Weights of a small GPT-style language model, trained from scratch on English Wikipedia: vocabulary 12300, no biases in attention or MLP.
MLP neurons of a small language model. Each row is named by its layer, matrix (gate and up: input weights) and neuron, and shows model dimensions 192-319. Each number is 500 + 25 x the weight over its row's rms, rounded and kept within 0 to 999. Numbers have three digits each. A neuron's up and down rows have the sign that makes its largest values positive.
Before each neuron's rows, "fires in" lists the words (lower case) most often at its 100 highest values on Wikipedia text that the model never trained on. A number after a token or word is its count.

fires in: "where" 26, "which" 19, "as" 11, "while" 9, "when" 6, "with" 5
L2.gate230:514468506509474504501544466469480490499493530496518490544521513505491518505494518509525469501466499455509491494505512536498541512503484526457474520502517552455521480482467485485506527504532507497513478548483502529488470492484501506441502465489501490485536504470520483481521547470508475514511471545530525482465516503490501550531526501502522492477522476501537466513520490530501549504516
L2.up230:511530516503499526481520477531482496497469504505480502555484457454518504529528476531530519516478464509525505466487522518537484483480487480517506510547486456479463482550490512511492472508512485486531447500481491548506514516528508489499491516552454546520538477471479467496465515495469448465432475468540480506459484496493515528536492524487516528492510492499484510498464536540478509472498

fires in: "and" 70, "when" 5, "if" 4, "while" 4
L5.gate651:519495481520501499488504505536513478488537503467502482463454549496495502472514465518535503482460507509505480516511462494499501524520523556518510510466477480505454495517541512465480499493463516527502498495496471484514539461495519518486530522532496481515490500473482444530521496498479516512522458513494523512494506473484496524489517496484490495472456532522515544540503532520489492498534
L5.up651:502539496450482521492504468499466498474484537497452510529481540494490503446504499494491465490488510466549524506538462495502482536480504484547531503520543502468492490511520526508508493498456521461527498492479514470534491503480482481479494531493509459506453512499441485529484480491505522494508462486536518500528500480494469526534523500504482497491520544467507494515482506477500502510477

fires in: "known" 22, "such" 21, "as" 13, "called" 12, "like" 7, "to" 5
L2.gate444:513494533472497493553450486482459475524497491500483507505484448502519516514477502520494516492536500550519519552470540485448504509521469548467480466545518489512492515486492494473537535472539464468509507500462502480457512487502465531536464469494485549500498505477488499478496502500502474510510516515500493493509524509519460508509491486531489515494476484489513521532492481494467454495502
L2.up444:488476518472477503530492490511500490447475464502477530514499470513467496579478473485491497488533524506508487530532461484500508489482494560521489507498480504497500482441545445475531505490531470476489550496507516492511481458500517507484530491515482537486500541469499508489483471480509490496464473527477519476489548491532490491462452493490488480456491491537494461495501511506510486500489

fires in: "and" 29, "of" 15, "the" 12, "an" 9, "a" 4
L8.gate713:530517491477513421504511520496469515481527526482487477460511490502475518477528467523484476486498464509516528519500470482539503468495503483481476489515502483483540513466529500486542531464517494505500436506469508482538481509517540442500500473502474480526482495520514484483469494517512497494497529525490499497498524544519557443523564538497522534493522463520510452499459498484514520518499
L8.up713:538474513438478466479459534543499492530521470491479466535528487511509540500530482536553507481509477515481497473529495499521463481488484481502521537502490485445556487464493553541526530494503531475509485540505550514558497448493495483477508484494489481511539511472502526542455502457524490506500520488510480472510505478486510521498487497487548502454530490505528481525471490490547527511519

fires in: "was" 26, "are" 13, "were" 12, "is" 11, "had" 8
L2.gate608:511528495478489492518455453488533490541516479463481470485474496538503540449511542494472486489472500494490535503449535474496505487512505529496473471464522517486525502508529487469496473460473515502471462552496515476486496509516499507493516477437496459526529521529517500511516458522487472517485462512513476535537512538495530475496531485480471524527500476465523459502478514528521514509533
L2.up608:510488519477516539537522472497542488534520506417515496501469552494476476514482523519467529462538472519509517489495462535491509501460452485472488500541514482544499482526486487466528495514497491528503497526471515533478486523494546534516524468473464452530499508477508505486480469509476486516499462497559499490504528481527523477485514491515511521518480524458546453513501464505491537540437

fires in: "united" 23, "non" 18, "two" 10, "five" 7, "four" 6, "three" 5
L5.gate661:506528509493458514517476477490497517499519487494527497476502487526498456467485481532468473529501524459493478480493535492514502488529551533505517514445509522463468509504489484464519519481483520550509509499509548480505496494491528507498497492528512507540571494506475507507464510502463477515538518519505474517497477486516501533456449504514495471507532518480524500501499461529465535525524
L5.up661:478495500540523490460522466458540504522543469490527498539537463502472474481516525520500530471497515509483534515508477493455554503526476475491527470488567455507497522472489443524483448551507480524502500477507448534485504454547467502492510495514483497524481498479504496491483533509465526492491514499535473471504463552518503497503536507479519491485533496441533465489530527501479534485506

fires in: "first" 31, "second" 13, "two" 9, "third" 8, "four" 6
L7.gate462:489494541517464485495498502546498508479479470494520511512525481499501520528533463509522479472530476489491456512505481484505488511487496502551493564531508502453460481508478464523484539469478522485507455494480529525461487513525508499505486509495486489496509449486507454467501468477509472569530512539486516489483467506486481536531482534470472521472527464524507512527494459509481482510479
L7.up462:494467543468547460491549521487519552549494507522541482479508497497509497476518478534491529525433526525435527492553476541502509542500474443541488493532493505497442500514501518485464494498489502497514517493524484502516497490484484526507517502478473509502507528513483549503478474502516564527498538501501519512474474529463513460487520489535542489551511520520498491434527537462467490500532

fires in: "had" 20, "have" 10, "has" 8, "were" 7, "preceded" 6
L5.gate892:480468534485511491514482524510513451514486505521472494509482480496517511506485508491466491489520467484523500505527485511509516510517528522503506465488556488485493513562533517499487505452527497462518539516481485484506486504487476504545526482502474456483447485545487485487535487530530493565485529520455527473487510518515544562468516466503506513483481499500542530478538481510531491497500
L5.up892:510486516497464507498504478534486492521515491477521506542525485490510469467510492469518518512526500448464471508483516473520517479504478475468476522513533518504469488521465466521451495481493524473502475491483533448529522491519514495475525458482496445538494470489459441536524497504530493459498501505491482474476529522508546511492514488526472494520488472535499503489519453545498462494494

fires in: "to" 34, "that" 8, "called" 7, "led" 4
L7.gate194:515556505499478491439440509468507513507504502524499488507498497507469506530498475501492459504547511507560511502508522478467482537487499529487499467499510506494494505508479497520509470530504511504469508479516492492486451480487505527568514529497487521498488521483476504472523526498496533522512521511505493447528463473494484491507529518504485467504491528501483465516489518515474488492482
L7.up194:497505465470454497486492481477504470528466477461484532474488512520443489491482520510518545534492544450539509525563515465499525542498498515459485505524519531500493502476513492524514478505510526536437519506501526526461446523494478504529480502518491489470426414427489499519494506559524529493475452507505491525543527506506495480506505535506491472494524487518534486487489464507484517499528

fires in: "to" 22, "not" 9, "never" 7, "t" 4, "after" 4, "before" 4
L8.gate841:521492480518525488478433532499475475456509500485558502555541475482468463494523491499520443490500464481526494492483481513507491522495543486428490524487525507552451481487507518516507483497549464458535528481479514498501523509471519524485497504564519493505492537498533505497484481455458484493485507498530508460503514494474492480487532546461475490454502548487490513511480488510472527440454
L8.up841:450498523473533513481471490521521481484537500484479506545507453481506544493526485518529454516462558520485522488459474452478496472479477538514510500478458495546477510508528516479492504501496479460480556463458507539507507546482523513504497525555527505537464501508514481491511512482460522496463547508450516513497471481514501525498521531486464541474496542490516480516488463500513505534500

fires in: "only" 22, "on" 15, "according" 12, "about" 11, "approximately" 5
L2.gate2:460511542477493525503524509528555472489490495506489494513513482516515484503513497538490510550487513509526488565516456439487507508495493527583502519502517496514458511477470539537549515485493471539535526498531494471480499459480479489528473454491493538497460533527529524498463534481513531530544468486476497524534538492502488508511483514471483517536476524543507489522475493475505446534500
L2.up2:525494467495496522483527498488469498503505468506475505476490548499483539513498506497498524488498502517484521571507497538541472468489501533540543511529491477528521501506492501519504470541513489545469483523517455459501483530515498503436484482516517467520457485506521545511493475497495477524497490491499547500499500470492525541518520498494520537491512495494499535457493440476464503549505

fires in: "where" 44, "as" 26, "which" 20
L2.gate190:511470509491500462520505498474493512533508489500533490539491503504508503487546481486506541490470504474481500511509508511530489512534470506473492488493493493544517465488542546468534499545497445464461477490487540493462522458474487481538527498496461476527485470501489502481491493500509504490470491468502493533533495484497531485507488520491482520477521529514478506491515476456523443533479
L2.up190:514516497501501502526529490449512479540456490523470485495508536510508523493486452542553513502472490495460511526550496506484534509535457520534480560494479501494508503504522510534499477528479470516537510494518508464492548485519476476498459486518492509487488501514528491479494509498480519498559509494492485469521511478496547476546494475492468518470536486454496486527482485531463546546478

fires in: "the" 22, "in" 20, "south" 7, "eastern" 6, "caledonia" 6, "of" 6
L7.gate553:462481473454471483478497514525521493502499478502470516507537493475489512512496496478487475475504510509504468503506459492518516467515491512503494500530520511496515481470512468464456494496538527463453519488510482497481516509451463501524477463548474491510537487512566488519492452540531538526525536527492503493483483504461475487533524505526485502498494509464492453516530498464496489528524
L7.up553:500504521527450505546498519500550494504455472520485503549500495539502491526497520540506516492490490508467552528482535494508501512460505508511499530505461502451537482456470515544481502527494457494507517488503517483449511515488493510516498470526493496485514477475504495553509502524516491494502502493494485468471489513554500498475509531472470491537498487541553500509538524509480498503494

fires in: "the" 84
L7.gate481:481502496492506424501581508457484532535528534511507462528512522534502496529528488517516480512549515532534508479510504501506509481517492498546515493490452480533523547449504492507479504487506476509497525472465529436515512533447468520495527512500492527504528507480515527497493492529459533527507497540501485506521474492478521486485474516458515532483484534517497462490510498492486476515508
L7.up481:497514468503477440500517513433464500483536542509535497500450476506529502540500486495500504515533449544507541513517462535509548527481518523503534515540495468507477532496454502537519456532529498490514493497535528549505499455528480548497490522515470448490457498517506491521495522544507509489481520512494477465502503549508510471427525504507466473520492491474474528510503523474502504508516

fires in: "of" 14, "three" 10, "five" 10, "two" 8, "many" 7, "four" 7
L2.gate347:501489524496503516545447482483456475486501500436540498476515513469504492514541484455526512480559451513502524478529539504471520495520478500505484463540465520484474513513511482468459483489501528502516492511511538442525500490521480456493525489483517490504496496492499488527519437466489521511530502515466499502472516515517516502476479514553540479544510511522523529498496475477508535498474
L2.up347:508510500532503502529481493507496496497511515506532485530486475531519560500509519520522503480534473482458511497490492496457534449542505494525480514515544488485466516515528502517448482487529539485475516471477522459492460476520489545454499486490476498508547515486532478514485471482518508484505511539508540544523498461522475518495534541504519466487525480504523493488466481506485522492485

fires in: "that" 20, "said" 13, "there" 10, "saying" 6, "states" 6
L2.gate811:476516487438481497505540487523514447457450504529485553488500499514493478510439517476523526524501505508500519526509537509531485482508533522485464498546503484474516488515518493529545466478508516549491491527519546493481523517540528540466489495507482504515540499492523523503474464487490522535519492518528471502497487466468512487499465505489483508491502500474463474502493538503478515511489
L2.up811:470467487513455492504514529510494488498489516538507488432569455497503445478519522491500530500500467514510488476471515494512494506535522492537479507455492467520508517526509478532560535511511520474503484494491489480520537514513506527494511532467496484495481522474531493511501500455515471509489522492508508505488512532519474544479483547585526541477506523497519470533460496461472458468521

fires in: "by" 34, "to" 11, "president" 6, "after" 6, "in" 5
L8.gate719:480503457518522505471533517478503479492456513483496437478499491499483523439514507502477492484491493515477515488481526468532493480516518524494507484489470489496483472458505473532496493506484489504518500491493495495514515506483472505496456472484521497474541508481506534493525555477499508495533497507550456514525513483483542473521488521466530512467464526520508493507519507466464526456452
L8.up719:503533504504474474476457472503514463511538527482492530507503472490557525478469495555505484504482507487506537486496477483521506501520519490521536513453452528515494474501525559524498538502506567484480507463523466452498488465506510536560479493506494433521493552474471496498488496512503507529522538510499485497527521527512572497503474472501503540518461517500496523508478493509507500492485

fires in: "is" 27, "an" 8, "are" 7, "can" 6, "be" 5
L8.gate874:552531487471492522534542518514463543458515502504485507519526484528473517543535494525498488514504507481469529516539455485510486492448472472477468482513470497498523533496502483553497490486465500518477502536512511506548496503519536465505490520541468469496480502500491477505471526500522497500479492511516496527524523563480503501533511505499521513525529498449557457479511540484490477520467
L8.up874:490478532487498535517467569496494523471492482504482478517532526540476499532535460477516530486527535497496486494517499527489471466521487507509533546467515496511515496508459464482484496537485517541468495502496490499494467467494512495458498453513478511459483478463485473488514480481474507519508474512474493498496467487517540523490503510502489513482504481486527460444507504473529499506489

fires in: "of" 19, "in" 16, "with" 12, "by" 7, "for" 7, "and" 5
L7.gate217:466542492451547495490533516502500513504471466517475480522555466472480474543500483499471482504514507461528527522485477509513465547503499464496462459511479466465504502490482511525518484539484458503483488515516457487543453498518463535496457485501530448507489489531478489470492521495561488488518503502469517478502475506489498482504484516492499493509525500479495502492460518510509507483511
L7.up217:496493519479512488487467482545509489499519511520456490495519499471466497551560490512483481518514500461520519488511474494549503532524472494533505455509519485545510553491456513514495490535463466461500492526545473470506488450495485493510510496491543528493483476493502476487507516477529463478501545523501548470494501485505461504481482487468530532499505518504505514541491491474473524503469

fires in: "the" 29, "of" 15, "his" 12, "by" 12, "caltanissetta" 5
L5.gate819:490506440533506488531551497471479506501509521507518482521491475504467529495490471514545490512512469534522535501485553500523485526482481540524524498496493553522488497500483450540508508514506465479510491510552521522507494518537502495480470463507491458471537527462488516488475506504513514495504501493513506472537500498516505451541467531499527500487521502495485501496531520448485543516511
L5.up819:526497468500485513507548474465505489511543492519517493509521501497491574493496494437523476483501529488461481528541491445499520471521500507521533498468478558539487480491527486488500495528511520490493534502504518534483501528518426495467473507509498502468515456479463532465535491529508552481475503516478498486516466506507493529528483530472524496475539528509559442468506507458531492520464

fires in: "the" 60, "and" 6
L5.gate802:465470498490491511517453507470509503511471509448505478498494509501462502506553465471430527497539506492487510495493481515490529515482444504445474513485493521504525556480479486513496496453477497527496511483469546464520510517509465550486450486495517513523505501460473446505499491526476516543436447538483505506482466507532489518534502491485489522473535504487486534504503488467455509452462
L5.up802:505528466502520501519511475505488491492533502528534505478510515515504495538499501514490485529503507501523514488579501559489557519494467487534498542541538508467438489482528477492512501487470490500517510493473479548479512489490487524453502511468518484514489532518509526486480578464511504531519521517480531521514435529524510451540495540532501515516489496519472507506499499507530505478477

fires in: "is" 18, "are" 13, "have" 10, "to" 7, "do" 4, "has" 4
L8.gate299:484463536484475528516497540484464460468495503499535499492474504505486507496444481509449472473493461523476474505497508485530509483525446458542539526490490477509455496511483473491516512503513440510490470477551519520474497496507502493522492509496520511551513545493489485514508520502496445489506492535498541461499513508485544462533467518484521488525518480504478502507507506471490479491502
L8.up299:435489503547516496548504502506510457519523531508483480461506479506502514497512515523489509522534447498475512491480522515528522507514471472566490532511462496478520479468501519501471437487527468457493514499567459529483502533492488487546543485502493463522541504465513480485493500459458475487497522490523507485490499548494490519459500450537517501512520482462500493518569528528506493546513

fires in: "have" 11, "of" 11, "a" 9, "has" 8, "into" 7, "is" 5
L5.gate447:508484545442488531504441495509501488482549562507513479530470462522506493506519478495499533524542478538498529510524515517529520511520513528491489484504505487488519472477519510532463516514508515508546440483482470494505505457523513514531518511504504493502485473473470470494455434497517472521537512499489529500505499483514546500463495496504502493528525439540512493540469468517471508518509
L5.up447:530515522480523515501495513528481519524520524470517477475529479442512454454550508509476514501552498518503494480513484429495526461479471479449532497527514477486451493476471502494487472478523498475496463489486445507487486503478499496512534484506485468491506516523474503493457506494528483479509483491488481531484492459496525524485539534506533492470496483542513489520496519495467513533502

fires in: "was" 64, "had" 8, "s" 5, "is" 5
L8.gate806:559502532494473519565536490512456493523496511487457500544496507501506478502511465513488437485507505507512473528494523544525522483514535466483506504499527483489454508484441512503490550486512486497454475519514454518497489517529494510500493473480454466538504486491493432479534500517509515537519509500496535503544500479504472486487492490536496491482505500456507503499517455481455511494492
L8.up806:489465492489511475486527527466547500455485509481517479517482490459539459529502478451529527486494473521493516509537503460484497479496530475547528524502503489472506522484530502482487529490483515510484516507482478507513488559466454517501471494446517495472520512504478502508536513477497482497502506500454480501494511468483511482509499502488490529528503510473511518474494499480510550500461

fires in: "by" 44, "that" 26, "see" 8
L7.gate731:524500530526517492484487489493495482531492535464484493500494482552499540536519490468528454509496537474546464438535502497518525541496506470483470480513506520477472487477514505482505520491489503503541460501535474503492416476484528531532530511504510508504464495472459518512494497514459507481512475497494477492473521519448482464497517532488515469482504479481486511461524494552521478467529
L7.up731:469512512452482519541524510499496493467429519485511471505465526500507485526518463480482468582485506464487504477513499506506517484547482495515513492492515524504468504458539540516506525472521474514507486491488522482534494491520511524508540529491508451488482491489505490493482545521470538506482508504450495463523512486529527519493523494506508502508526475542516504499488496523458517462507

fires in: "los" 14, "new" 12, "san" 11, "york" 9, "francisco" 4, "instituto" 4
L2.gate578:519549485511517507498564494508481490465485526522499545518507488527490524558476526521510517503509476496492477469510558486522491511495489525537509457514476533500492489513495527533492507509535511474522541569494496481472540514499483509537496499475474473481493485505499498498530489465471444504510494503488497480505455519504532516474551511524533511462457519530506523477523494472509519531550
L2.up578:490547486477512487520498461502428489479485467486502493488503493495510512473509506516451504470498493501497508506528544517463489512521515493548509505498450540488483519451527529502535474513489482519461498535486507503426525491496479532528540443505470490489515488492521538485494520510518531553495500457467536467480467544509463459523491471497509473468491498480501473519472520453520489493504

fires in: "the" 90
L2.gate466:525502499547473451514494517483458493535560453503552481530504487527521498489471510487501508496502534483479500473520467510537467507483475487499499510524487544480547519474490535478508483532475438497537489543483497461492526478518516552500471527502432480481522476474481448503501533523520530526486484447507476530485465558504492498476536485502472480538507500495526455539484489499520471516461
L2.up466:548500521552495520492484560504474478510542485496505456519506463478451525499516527486516492496485491484510509473525517524487480499520452503451495513517486527479513488565500500460473492481489458521487498503484502490511487505518520521510504499462522537486525470477477465554462496539474525486537485444484512496536511539495471500470521507537556518475481485472509493443495476519565458541483

fires in: "the" 27, "as" 12, "up" 9, "a" 7
L5.gate456:482494499488503492496542527495480501475519475530490497509486538501497488487447419476513465484472520491499486489512500488468497489520499503517534508493503505469508536467470458523481465493445518528502527505470469466548522478494426482470475494445476484518481519562526499495521510474537518485530506467526495481530511493514518499493477548478508493508491521516507463463515508483500511506529
L5.up456:491526497496526490473496502480499510537531520532508483531498531482523485527515495518510522475477514512491498564552501515490529477538462500455561523465479465456469510475478510486503457487481533552526474543566473505486489491451492513455454463457513531500549504486541512538467504529527520497527509440516496468496498542518464485528469516483502524534516466501449505507526488522494513465530

fires in: "was" 25, "is" 19, "are" 7, "since" 7, "to" 5, "as" 4
L7.gate277:500536486471534502527489516486445486518498480493510496470513519559512492508557522510483496502494535508464462489507477470503489518494547496439492523507533489462513469472531513467488513510522473541551474517492520474499493502433487513506489527480513466488487495524486523571506471506491514499501502506501485506466523567482494515526502550450521512464547462505537487516477485530519471522501
L7.up277:519507487489518492524482540451466460509529540531532440478523470505507515502526515513498482533495535527504465494552487481480540498479501513515527516500508501512550468482520474461497519459534493489524521518511464456508530572472508445515508450479480497510519471508472465517505497537447477480500476491511482531537516517522475515517476516450518501491462484503514494503476464480520464528454

fires in: "that" 43, "what" 23, "who" 17, "which" 10
L2.gate685:527489492513516511514499469485531514508546507520488491519479503540468500530469507499525536502469516509520500494519476486487539528520441490496515514494462517512457514520510508497539557469492451575433516538467567496486463466466451514545509472491528482534522522540502485459541548486496537557516476498484458522521512479516511507516535533463469533532520496468510531483500521503511527486523
L2.up685:545553527470496495470526512493494474496525562502488482508510519542530450523468479497508543538447500494530501511510516515476535542484465552488471477493472516468531483491507488512525548459488485561492512521495471495491507487454451489521533470540495517530475531530515520537534508486528518502478496514461468476508505537491520537534528517473475509494487506501476520505530537557498501473513

fires in: "was" 54, "is" 6
L8.gate521:529503545529498480532516487460532486470466521522559465498480510474515542544475490513488461539524491485518557530499480477470498497459516474442490476516483512477497517475463516545474518485476511517428489493473537507520520471477498537528442519541487483518516484529498487502508457467476513545477494477502506494529469519506450532508514539494509506496538507475487464505475483521514516497535
L8.up521:510520495476514520504492538465495483467493466502533506501499514480527495528511491496524482465528510497548536447502518493487524494481511475533461510503457513505480493494512472500552501523514535481497471504549489442520499485501482495497471489515498507483501542522487463495521469503486493491509522513518463524518484447467546480502546530495510501517452479490458483481480493533507466521517

fires in: "that" 43, "this" 29, "same" 16, "the" 5
L7.gate609:527446441475495496524530496473512477514495559500504497491469529479515461468510452461498521511506480546510481473481479528502529493514493482505533476494491515499495501506482469465542474510487517516512517502504429527468497499458503487495486514470477525534512508512519507490496501442538488543499482520491504512529485505457468542502495552509494503513504462488533495533513529523495531519477
L7.up609:508470499499491548511513494487522481491546518480486509563472460499457524513486524512554479483475482523505485493541458530499534458533530516483486508471498509532532498530500449511533502553530507526546472492494449537514478454484507524549521507501480463466558532447473492499460504474518510516514509525510527526511477531508515524504481480468505497529494489465496467489500486502502528531504

fires in: "while" 34, "both" 14, "who" 4
L5.gate422:500514483468486492527522493541496482519528504502482517466511461462542484472471490465489488468488512515524479494470478526506476455544466496424538500498505524502488498564492501516503455509501492528483531493445474506509551514486517496492497508474514501522485489486492462502504501518485516497523435484504457524530491545523490480520480534487547476512513502490460494517545541547504503498540
L5.up422:461535461470465502504497483460529503476514514514513496469473500518482463509502514512476503511444493496495425545524477494486506499471505474519476509508534451474517456517513494548525508468538462513562478487497491509490476486481484465469524471501506478443486483492506522535510573453533508494486505488476549456523483482492452479507495532500527474540433526500523503503476531537472525506498

fires in: "with" 20, "for" 12, "by" 9, "under" 8, "as" 7
L7.gate849:489523539550527467490547487450564480525486482505484470522520504495531511511479567486505478493480508502525471485542509540478498527519531488460492574480501489485520505476475519533506478507516500487488472503518509499464511515491512502518505529468509495524485512513492518492500534483486492492505497528518520509474466512499462510520450500476520505488496499507521450467579502513515514462524
L7.up849:498508556535515530517468493476487516464517510526531467516494517493504495520507498495519474529515498512512468513484533519502496556459488472517495510521492494508552510568471482475477508541479540533500463489486500463506536480506517492520510510528489482518459521520474504477512471481503499494446471492512527443474503462477487529497487500474506519494529533478513485506484519487502516442534

fires in: "the" 49, "work" 5, "completed" 4
L5.gate404:487489513494507462555492480527486541540502499498493501464513517501531467495458520508487504518493518502502501422545505508474557518507484506484494549484533539498531571485527490477484511484432481501495474523509508538475476505500472511504516504515529504505540466488491504516494525448478513518464503535502541496478491517503507479501537505481518510510539499512480527514503499479492498531499
L5.up404:482514472501497482531460491515499480519503461536480509509523472492510489491496510517480483557535485494495484498525502504478539474485498473504503531519478528470493490505489478460486498478497539517521499513489454524527512475540486535479537466494473501491480553497502485534514533476487489491453496468496495470474510519528509532522530523546472537480492462440497494495492513466523501522551

fires in: "was" 20, "were" 18, "are" 17, "is" 11
L7.gate20:515519502492489511552534510481508466554505499499502503471472498483485492503475481495493456508502463501501486460495536479520516480501463469532542522497497471510459483480469500463497552524501494484442487542510516550479548518465484553486511502517457479531490502517521473499521492492482495465498468497505524501516517517475570474478511512517546494551452469545525518472547496502482511523516
L7.up20:487476454500515487488491507522497506490484521513498511483482498485485524481495485481520451446533474508491489503475527534526520495437516504500493484522505476493538489465499508463484511483509475528410519461531527447489493499528535517476518467497501470497484512551486458504534481478513464514498511512508490494538495443536492501488514488505495536489534487505487527526446535493550470544492

fires in: "to" 29, "or" 9, "be" 8, "not" 7, "was" 5, "of" 4
L5.gate88:451490507508515537484490479449521490511490497539506446451512473518498511469505494529463545463514496515492472483469466510485511480498536507496472531521527466447551486518504489437481521465528524460538471449483512488490510526558492505519484511458522487513505496498507476500532516500546513477476526482502506504490525503458503463509535549481528553516508503518514479492535529516466488529497
L5.up88:507545508482484515449494516506459508483480500491492522432519535508523507513494515510502528483546512540487516495493543472525515502466528495514494563447508489487497506455511535443513465496530501489494496491486520495504514475491503485466468476536493466478536485461499518505479517496469489482504473466476502546469529516475543527492518480460497540497523494545529505465530524514496496490491

fires in: "both" 42, "two" 20, "three" 10, "four" 5, "five" 5
L2.gate168:476486493495477510478503489511496504507518520494519476508522542477493560490513504447501532527476501500503480457505452506481517478524474464479502479481469494471496503499519459471470482503518523462501509479450552442528556487469463518510537472499471476517499499473496455494492515506473480562471531502493534502485499508493526482480490494528535509497511484516506450499505502525506498468493
L2.up168:482498528509507491509500506483539505498517539485523520477503502507524516474470545469485466501520512529460518503487508503532503516487491540509509521482517513509513495499475453514464542467481515497504498501503518426453510465479512496493467497479469520520484528505520464489488483508515476498521500504493490417505506541464516498529478576511556499561542487499515534523504524503510456510460

fires in: "as" 66, "and" 20, "was" 4
L8.gate81:503496530515500511511458497481497476506505536532490494487503467498494491452500475485509497541527516501476526524485505515517529521510518502546517481528529482487508504544472534523518533527474522494491484503530524507456501460494469498502495477516498503472486489508512467483509476472523517491554499537527477463509494508488477530497461536502514536512504465478505494518525468523562523509521
L8.up81:477502498507497514538499475460473502486489507554468508486518527514561500497466496459512485496468548541522457503495537514541534494518490516488468493523546546493552477516488566471504532518491513514459482540517477495476514526537490519518476481488520503436497496468481516495518500531515444528465486500534440503541537480480500482483493483475448509512494468513506514464507496528481474491514

fires in: "to" 31, "by" 17, "a" 12, "attended" 5
L5.gate407:488455488536487509491516493507537498501488503483516500497495484523459476497494520483506461501496463490516464501509556470511539502459506489455538499491544535540439482493489516477481490547517485498488477498511493474531474486459524531458454497521511467461506498473502539507509501489509494522456513493528491459495508497478485543516485477518489470546485499511518516505487475487496527438451
L5.up407:510554485505474455496514507476467502496496493494497505503479497513515519505504521499472532489524501515451504484465503517509495512490506472517502493497546542479491470457526516526474512505494481527479509532524463533502490473525525490507546488504515501461466517513475540555530526467492496482420521532497471497531496503512547502517487521473467500513518504452524533511557452503492520466473

fires in: "was" 25, "were" 12, "well" 10, "satellite" 5, "are" 5, "until" 4
L5.gate791:499517476502473497498488466487485466453461495470533501495503426511471468461522478499528479493522523507494474537468498458465510466571520496456512484448505495494438473467514532525524526527502500507524534510514485469491547494484515510523482484498486495467533492501508523466476473532497482481495492503486512507522538490501541470492485484511482514474524477502499509520497492494468463538476
L5.up791:507470490490514520539525497516522503520487506443508492491522511494525486467494457506445527501531508468492465501537511518454557516449512468456476513503521532510498451480486498491471523495491511481505495516453478497476488499479520487514489474506483495534501502521495485461500517532478479495519472539476486537500521515509520524496534475494536499481472525493521489575479483514521451482478

fires in: "during" 26, "of" 22, "through" 18, "by" 18
L7.gate716:524549510508485464546524496521423507484529529544527458453490481509423468490533519499557505486518563482491493485498542517563529539468512509451476459533492511475464457481485515535490496496474478473479503527523496527531451502540508512538471457462495413495513422510508538491502528508492512514528514503518515470506455500504518564503535486521522460497504489474485528491515478458520494489511
L7.up716:477493503430474531488495500469513474498468515512508487527550506521491488518504506478517486488507480494493489470461474493504504495556504453534557529538478506485537525479510491500526516535516444508521465485491512504467500462511543476464521474490486520476482519535523500498515502504511512510535522519502446511543486517478470492506527470491505490537513559475496467485537510504495520531489

fires in: "that" 84
L2.gate445:469497512522493480523452503475506516515468548518480512529475461500470495503508501500512495530480512532524485509488509448471472503514535503490477449471545539508476509510491465513552511444515527537518503473491472460526526452460541488504488544512519505473545471520519470510452536486511479477524504486498488528507504470475515509488446488486508507490529520516481503509495536517475525510513
L2.up445:452533509493474505528500515494506479465495522524505515555488500469481480497507431518508499473486495472528470484522517498533529506544519490551535470470466518498532463518468467562544529516496498524520531452486480516498540519534504507478473520507447494505500526478523500487446500499483503473492486465525503499513518514539502517490466535534491474506514492523481528511443474540484528441506

fires in: "where" 27, "which" 15, "they" 14, "there" 10, "she" 8, "he" 7
L2.gate601:517469509511494502509504523466508506505503481485518525491513459545512490481500501424507506541497488481542509492475511540494481515459470540476500491523510470534518535500493505508494516502488505546501476485526496457482513487511508531473463441495498493501526493485540524501505495480543507445502481535539415518550507489458519516512505500520483501515519509530526487493515493528512521495501
L2.up601:487491486487497516517455509496493526546475518533470459482531518512455504514481507496510514550461522530469496510486493484495523526522471504513478522503471537474426509518507530510521496493506481487520477495474555476471525509536499525516505473498479505520510488517481472494521505518503518493465504494499485485504544561482477485503486490496482490512477436497490537483502481494503484489458

fires in: "during" 23, "to" 18, "in" 17, "for" 7, "the" 6, "of" 4
L7.gate787:472508487479454520486505467470487463511522510505492479535500494506511472526466475489471574490530479508545508511516502484511513519491502524489493523548575499515505536499547518478505485447513499497495489520494495530532479490478465518510501482484493436545529513516540480490513499517539543525454496493489437509495487467482546526493520469484509551511481512488496466519492499499465473535519
L7.up787:454474491492481471495481478513490492535513512481521478487477510508554500503459514505493531488477551470536529559473485539536512482457461501527514500523479525502511570505496546507508507523487527487502501496537548507439502493478516507533491498497516507549508479486517523493446496512506490498491542526500500534491516503478470541491496474478499539492503466528526484475487496542517500493512